Weights of a small transformer language model: rotary positions.
MLP neurons of a small language model. Each row is named by its layer, matrix (gate and up: input weights; down: output weights) and neuron, and shows model dimensions 16-271. Each number is 128 + 32 x the weight over its row's rms, rounded and kept within 0 to 255. Numbers have three digits each. A neuron's up and down rows have the sign that makes its largest values positive.
Before each neuron's rows, "raises" lists the tokens whose logits its output raises most directly, leaving later layers aside.

raises: ".", "–9", " (", ",", " "
L3.gate304:154051113087094130085085130088140111147083192126148132105166161093152099116139135177161075162140122140102074170137104150112168104104130134122200152044092072116129182099150155154157130100136151118128082148099078183156124126124097112196129087116108094155062153093133181145111112142186069086119152116148098133140101119141150048092084093051192108098101132133112184157064068131105161160126175084074076158156154140156130129158111152049147086085137122123133185051162136112168084106093190208078075128047142138117081144160129111187086065119123135134111043171195137115147086181138125109125123093135150030104123136151123208139114146141098163090139098122138176099103112113131163131074127148107149106076107083179183199117106171140139117093149117170115126126109115079150116078153134
L3.up304:102050115125093083144101095099146112094107175131149139145151133118142149099122147110049154098125166128113119126083138114130134137086097095099136096100091108095158140105145162082117104122173117128121138105147166156099134161118100152144113110083145098134090113145157191169177083116167084115185142068147138133093158104090194140156088101138145096057117108124136097106135127172112150136127132094116111141134153046130127168144123174097146112156163096069119168123137138132113126167077065159090149121119114167114148160133127077122151115085126073079095098150138068123158075130129198127151103123138143105131085097162111166086130190014087167068137113143179173117092143181120116086088153115161119134142053096141147153111127057155101102112104169163123151086080125108166098149125120
L3.down304:189136092161150117145137128085133113086146156111172138151153148107096146122123141105091000124130095165145111154092138109140138153112114044107129152125113117134120142160125126070123115126156101079071145037085136116134189166143078145055113096097171143097147146137117109158137119139143185077112091080078166146156118094101164128112096123113119146103172121096103115156097102101153147130163138110092174133185180172130156117121107100123151154107149096132182184152155134122106139091183027157093169120181129114125120138142110129138175141126140111134161144134125161144173126186139137118091137102179115075143070143134138103163086090082130150114125154108194202155136035122081080131078112117162104114142151123118071118174109082135156055174147085162165140132100099121112110158175125

raises: ",", ".", " (", "\n", " |"
L2.gate96:139048151133109134169116214146168155156131188125139188166086142135135095069160205169134086099130114176144152105130120137116192125124131153121168147070083051078053162153100175141102162146151120124134091130152077134112097099082129114135139091101071105136151128127115115134163113132178091069176105099175124131158155095191158070105099102091111148108143097189106099119135060183099087141126125106114104102078108098097106090130075124147187150109156141155118116079125194159128112122095148116060162149135160112104066206123152069150096115146101150110122082199150132096124045181153136155137096123148057132123136066093112109144077147078123113104118094144125092139126135101065114140127118136136146138106093119190085156142092202172146119132203157149132108138135185097110116110107140
L2.up96:157122145132147147053097205141123167082157108145159128174092128121111107062174135147158144157145118181151103110153086128163128144157165097174161163035110113128060160129122094100111124124114101128165158145152136141127117093142086130109128111135104127077091116158106090169161118084160158084167191115175147123157102090140091097143128116150105131107179122160103124138121128188134117098108117108136152155134121051046094123168140141147152128144153169110110083093085170187078127150121148148032179128109104121094126191133172112163113110083100122062122070174161105152144082172172121126120132154127087082122115115130182135142036146092122137091183137171195097114117123155104163086124100168100124106148087108160087114090151115104119154100164126150093214102096155129100109096155138
L2.down96:175130100143153140142147167078137140111187174119178167151119130131145132103103136158100023100106088158153129126090104108166134149159155059170086142135139098139055100099127079109161135117142122061093123120093174132140167130128113128101139089104150149095091145145114118148174090071147141059158123111138206139178085098114112092148136141131100128130145135126081143111128100178154106109127158085102127116168156142137142119109100118070094129120143137145176190074086152107133148120154086146134148155099081136098133151141122115185142116134147133125168042177123105197135123205193115151094126100159120099117099130127181149103101098108097119109124146097179167136066097150048113113047122123168120111150115114156060109145133113175144118188179094169158136052126154132139088141153151

raises: "\n", "-", ".", " ", " and"
L2.gate684:130070111138093136110127137109159091129102163098154079130086124118145104123125114169107167148179125148109119127136094210097124123097118131116132142022153045096129220155206187174121135130096110125188055173134117137037145095122094141134116109047144076099118050077146180140158069151132108157161107099163136118107140081150142127130120162175145113174077080118091114170153071185112106148152122145163112178154109117153083179154126109120139106147145080164133119092121170111157157166145111161120137180152096087083098167177116102173082128120137103057082102107179077134162111130137176108131146158127116090167165169158117148135126137074130094071149072136108167117169147102140124077120086139210125146102087124167174088161104145129133098093122122143107111118122134109163102131188105
L2.up684:124052164148061148160140127084133106086202086083148168108133120097102131118091094183125167128137100105155162163081099093133107114084177124117139137062156108136121211126163130194157083115158163132174120155169152110104087068112125154167180119058133167143124101116080175137140150127185159133174072069132120103081098155191137073162171143175135088189095107133136102113121123149132102086165126095141106083165146032075116145184108087082124142144150138143130177103087132102139136134139111151146160150104086109088109162156128152158120170121128151066086129147111073145125161176144142143143173100107119160140183131122155138142135159028127098102095108131148126158172128150172078107105061086149170164152161126151160020155084141128124101109134163110164101110140177117161134118174122
L2.down684:121186144155175151163176175126147161157160101109162142096160117163097154101091109108131047128109102112136132156122121091176115154137164096128082147152132163134121071150096135089109099107147115076065192121079146087177144179126166111087129140163123154140096142158090069149135151061129189089120142084106134139152089111111119120140148125116095124115143151151151107107116125140164140111146123175087163176123131108117125124113097113125117088138153192119182139116087061123105144090161090107130145106089137172130178102101151121171180169137106138137126145086134203132094156168145113153117109098144114136098110115111128113087071076163129164164118167100170126133094130119081109198092158128103135110145176140107067096124105102156158141140107110163148175148176144157096131146125167

raises: " ", " (", ".", ",", "'"
L4.gate661:104086122104072160129158153127114200153117128129104166163100109123156080118122141126097104138126164139097129126066082127102160134137118155089136136123131094096096174158103144185193120112167080114120087153148103193104107149118129135105071131154085108073125128072067161141190137108196067066144145106169103065171153123105183110119089065116186109072135153101075145082132097074116096127141158087139076121154140094132046134099121094075109116134147108122130165084194200114155113156092100129104152145105140123129123155078135073181102094086097085133110109102130106185174057104139133135140098092119126099126155151097131180160103161156065154128057121129068165100080126158078126162113161107168078161106127073098079154118112114060093139158132105158096149127162181160073129140135153
L4.up661:191091137118159157162158161100122095130183132080143134133179124157072112136089190159086097098127083058200146151134117122178117139124104139127158159067123179105127111114126124094098115088142130141142151087132127141204097092126129136181131134097164112172108122149081095128156045085118123128164062070070098132113138071134136070120129104142138121087160160121126112118109067130173158031119124099095163180102133146107134143134160116158161126100130151107146155107180118095145109080159071093072111115146163077163137118199139175157189125131183147083170099146112105186091142180134143163103156088141156142092089129141133185102151130131081109134164082165143158152150161131085078119092137126083148113135125129149106151140106110186175098151139081133152129102157174122094105076105134
L4.down661:221125106138160151167113167109102122132148133118174120181171158072073161100127169092070051109131100084149140147116140101176148156128181106126134168147169128132095133121099091111088131133150083071036152097115157141190207160121055114111122118126172123084096166116106087143151092110113130114126125108065160161177135123147158129158153145079145125096140175123112112154136176134160133124076141111052135120130153168093172127134143107068166131095098180142166129160134106133101119090118082158156128147132099116119140117134160177133147176143139123138200141176138130134095150184188142117144120078144107140116037152145139128076082068104153104120180164086161154204128112167062128132117115105171151102167154188091101113118093130186148110099138058095155108093122130126089109141153109

raises: " and", " (", "s", ",", "."
L8.gate915:092159085123141115096143167113135150127087175108140101064135071147133088165108158161153097142111160161172106125123074134064121109119076095120105094088136118122110125116112120120083146138167100178065088086123126157144169183116116142137085109112105056123132104118107180132087132116095061123120151142139109110091166121157116181093069128148124124074150140131170155140190153117135195115079066183147146149117145105150178169092196116128093129202124121145125134130169094163099073102075102070158101161155094114144169104160183158114083093110079146142179191135080100140123079115122156119106148106100077107156104086153089141081141152117123091108112085142092134150124152113113094155179149103109113113149123123096092117151157055129158158120087129063171178171094139081117078101084128
L8.up915:167162136105135135162141118115080149095126122106161100118125097098121078207130145145100146104094090129140102086118172137100163083146069115114108051109166184137138112078089162185081124125148088125093178088119094163150164127129046114153130105112115082169087154140111149133123149129149093033087146114109113148058154139173092134103114143131149118107150132113111179102158177162125175135123097187117129072135142128138166123125186090106134123117126057107140084148150130156120126161083167103095142121100153084149132139102176161121131163159118180111148100140093145141068096110104169074158153129097090105169136091072108139104097127065139153143113110150137138096115159093094153133156122089125145114110091116085136135185147126145167149108100082126158142207159138027155112106086100
L8.down915:162130152107113101079083071168133153088196102117120085153130190063130124144103093077114115091167153147110159168157180090151119103132203187120109156126075152142124123135136122147125154176125174143137173140144156091095068123122108124079154144173164179096124130187148114156154155105114158068169134155100167176136114114102137091162110116122120086148106094132085060149093177175110129104174121112128149158128151100158069076142089118099176084129152098105092128160101128104158123109155103116126101098113138144061084095158107066153135170132139117122126089180160137115133128136073080185145110195166154167134102096094106124187081152118165136122087188084150116098070144123057125122058093115170123164149167152145161157110110163093164107160202133123107142065132142145114115160127122

raises: "s", ",", " (", " and", " "
L6.gate749:178130160102134165142112129131139130164108138160149081123123117137097126186145107161151202126122100165119145050118145145083144096082112116082135148164124149087137059126142196155136110170110094153135119194149114117137119155120135146140098119084104118110064126112174132094137126158158121125091109090093121133145129067141098110218133144078110121098093203099138154151109096176127162124061125181137138138172132160187179097072166161060138169101088116120107139153064078148144160180163130129086127097090103105139088076098170084114130165123172136112091116079130124123144109115133132126136076137126184155126092128128158141138128183157140193187105146155158124074123169162094120090119151123146123144076043101112151193171112066074109114186097058143134143140112103149198145057136106
L6.up749:151142168109113224179111134100145140138124130119110112163116138087165130151163093163110137079112095151153191094119136150029186169096086159148085131139129153107099053100099154124140094107106088101137147171193123149142138135124126170136179106131097105131085172075198091093169117174127177151084107077096090105072104088107113094208143157038122127108117190105149154117129122164121158152074143170135164153195132167125141147083133165128187155120063138185083064118033091131168191139111132146087185122160092148154115086099087094155143110185150146156081112141099137121149122119158111180084066139090175074055135145157060106120163136146124189192097117085172127102094139199144144163106164048130143165131101123135098158139144110112123084080124158137142136124133108151154158145111062
L6.down749:184128093156153135138155133151131117131173145086085180160134148109110116104121161105124072122079129156108120113070169100168167130162115118130114121190172124139156195131137134143095023104116144066173152125171122116120082126138169122086187136117135143079182095118127157126134124099119110129157093098106115117158135140126116135087128162158106197137153128189088114088087129094156091127104132146106115145119148106081113110154153090165126064125153158142255091113118094131102089106132080123145166147134146116152156148125107121154091183148160104186124129132109151097068138153126100118114120115175148135103128137148109088132138069176094160111111142139108120103117151109104160128102098124155142148171202074140111051106095171129196114067164173135166093122118181140086133109148093

raises: "th", ".", ",", " and", "–9"
L2.gate219:157053160128102134129045148073130117087104159121155208142137156090154100130115168148095161095112115178130124168088147119128175110103110127057184131086104076098110149097134162119115124129170144167145109137145109118116099140136052125155141102129153148165127150121104185113150112150181137100171087104112065084161157132176191137083101093108118089077109126128125123142103109152115097167163140145089103111147117069126149154100138122092176151127178189112100129126171159169161093166108105196110142165088146078122069118099165028158100087112070136123102102193134099100185092203143157135119130132138056115108138095177133163159079135156092137114100152172140158145130135123127164137089128122103135157101072091216118144135116142153129116139125118152114133120083193085138125112168147
L2.up219:177031160092072083079062129053116099080133145130180177165121135154140091114109127143112097135133153115189156115097150130151170105135084129101118144082092074107102150163149119088141123086142131157148114149159151148077128116143125165189151120093115118108119111147116119160163091164190099081174087101150093092116119152101126090158081154102153102060159124090090085140102102144126134106132092087126123136104140055090155150140177090086125153168140129099096152144160106097120097148146138193078132186131149080119124120128149106196100103103081100127156122135212113136161069179146169143080084125101041117199098143175104147141101124066072150062066103175156170178107100109093136061087096130116137108132139078176145116139166095153122168152118092124130120106084134120132085123167116
L2.down219:191129098177132093126145121078120122083171160083187146177153140144155177136133089118127034114113086118111143122114139097146108172155165060132069128173149105154102072115123084092149139070143116081041145082096152099178173144068125138108119116133169134092095146128108103179149093109160159113143107132103155118146112062075123111118119148079103124114174155142111110130134126168142132128184134094094151142196146176121100101105103116089108139137144128141208192136115132098086134111176083118138162129118100097111185116160145105141147155163157096162142157131130144154143127186177119181125110106148121141139087154168139161099071102104148160149111123084140174172147040097068086119075138128187088076146182160132062139168104102121178076157160064141135143127129118162098099144155103

raises: "s", "k", "ed", " 2", " ("
L8.gate956:155148101119148105182156131134137089139109150144127106121091140164133155136165129143154106142104171187130138095114177112078093143123136163068132117146115089099077147173095128087133120146165068155064113083102085146074060126098071110114120174094127126128070062120165147141149079160116117118052146134118044113112114129139050144076061116122182139116092073164043135153152120153084158122081145138176074040145208173143126159150121114108165074163075102140152102096103152107150117158143164075126146095102179142137157116134195079108152149142146166121128177114108120155060108138206149116106103101134115136145131113149091151098143158154161140091105100168137171121124169060128133075135136108133177197166129071108150166064149167110059101139103148079111111151140087153129127128143137
L8.up956:171182095100139148189089128075148074150104122070092108125101179126154143118163140152127064108114090189132186127141102145090095137102153149075164166066117129098125112103064190133140093153203068132105157118109114119048131136095119100156123165062149164129102117125135131099113147132155105112102100127121089199069143116140158104093118109128182132128169080127074131122167127113130124132075162127134110047156138200129208115142127146089093111106095119087126155117128106077099113135164195146131200089110121127166118081108141102187199174142173130125143087132076096158077139168141098137114126111131116152143190103145110133144100149073120178134127151124175131090184101183100071102086095072122142177158155133121093109127103185105129120132191149057100096087112183118106153160129085
L8.down956:151088170097100198104116120149170167159165164138125161151147165080093136078108102184127119162147090074157190126190158123113111123143111125136098131099125165149172118046057167127156126166138143017192189160178143120121070145141071156117136093144155204121148134156126179132086097195121153144111110090137123176131114158093139181138126149178140115175168145112131168092102120128137142188119130122099165101107123122178165137117207102086080067111156087086093180139081169136137158168146152155107140066096109122130080126114142145134101170132181106153139098093117106147101125149107087139130164131131133148150145136137156151145082111136170173129160173104160160148131164097135094077113091170124112135111186127151114136139097102119109062167156163058097118052146154126144100134109120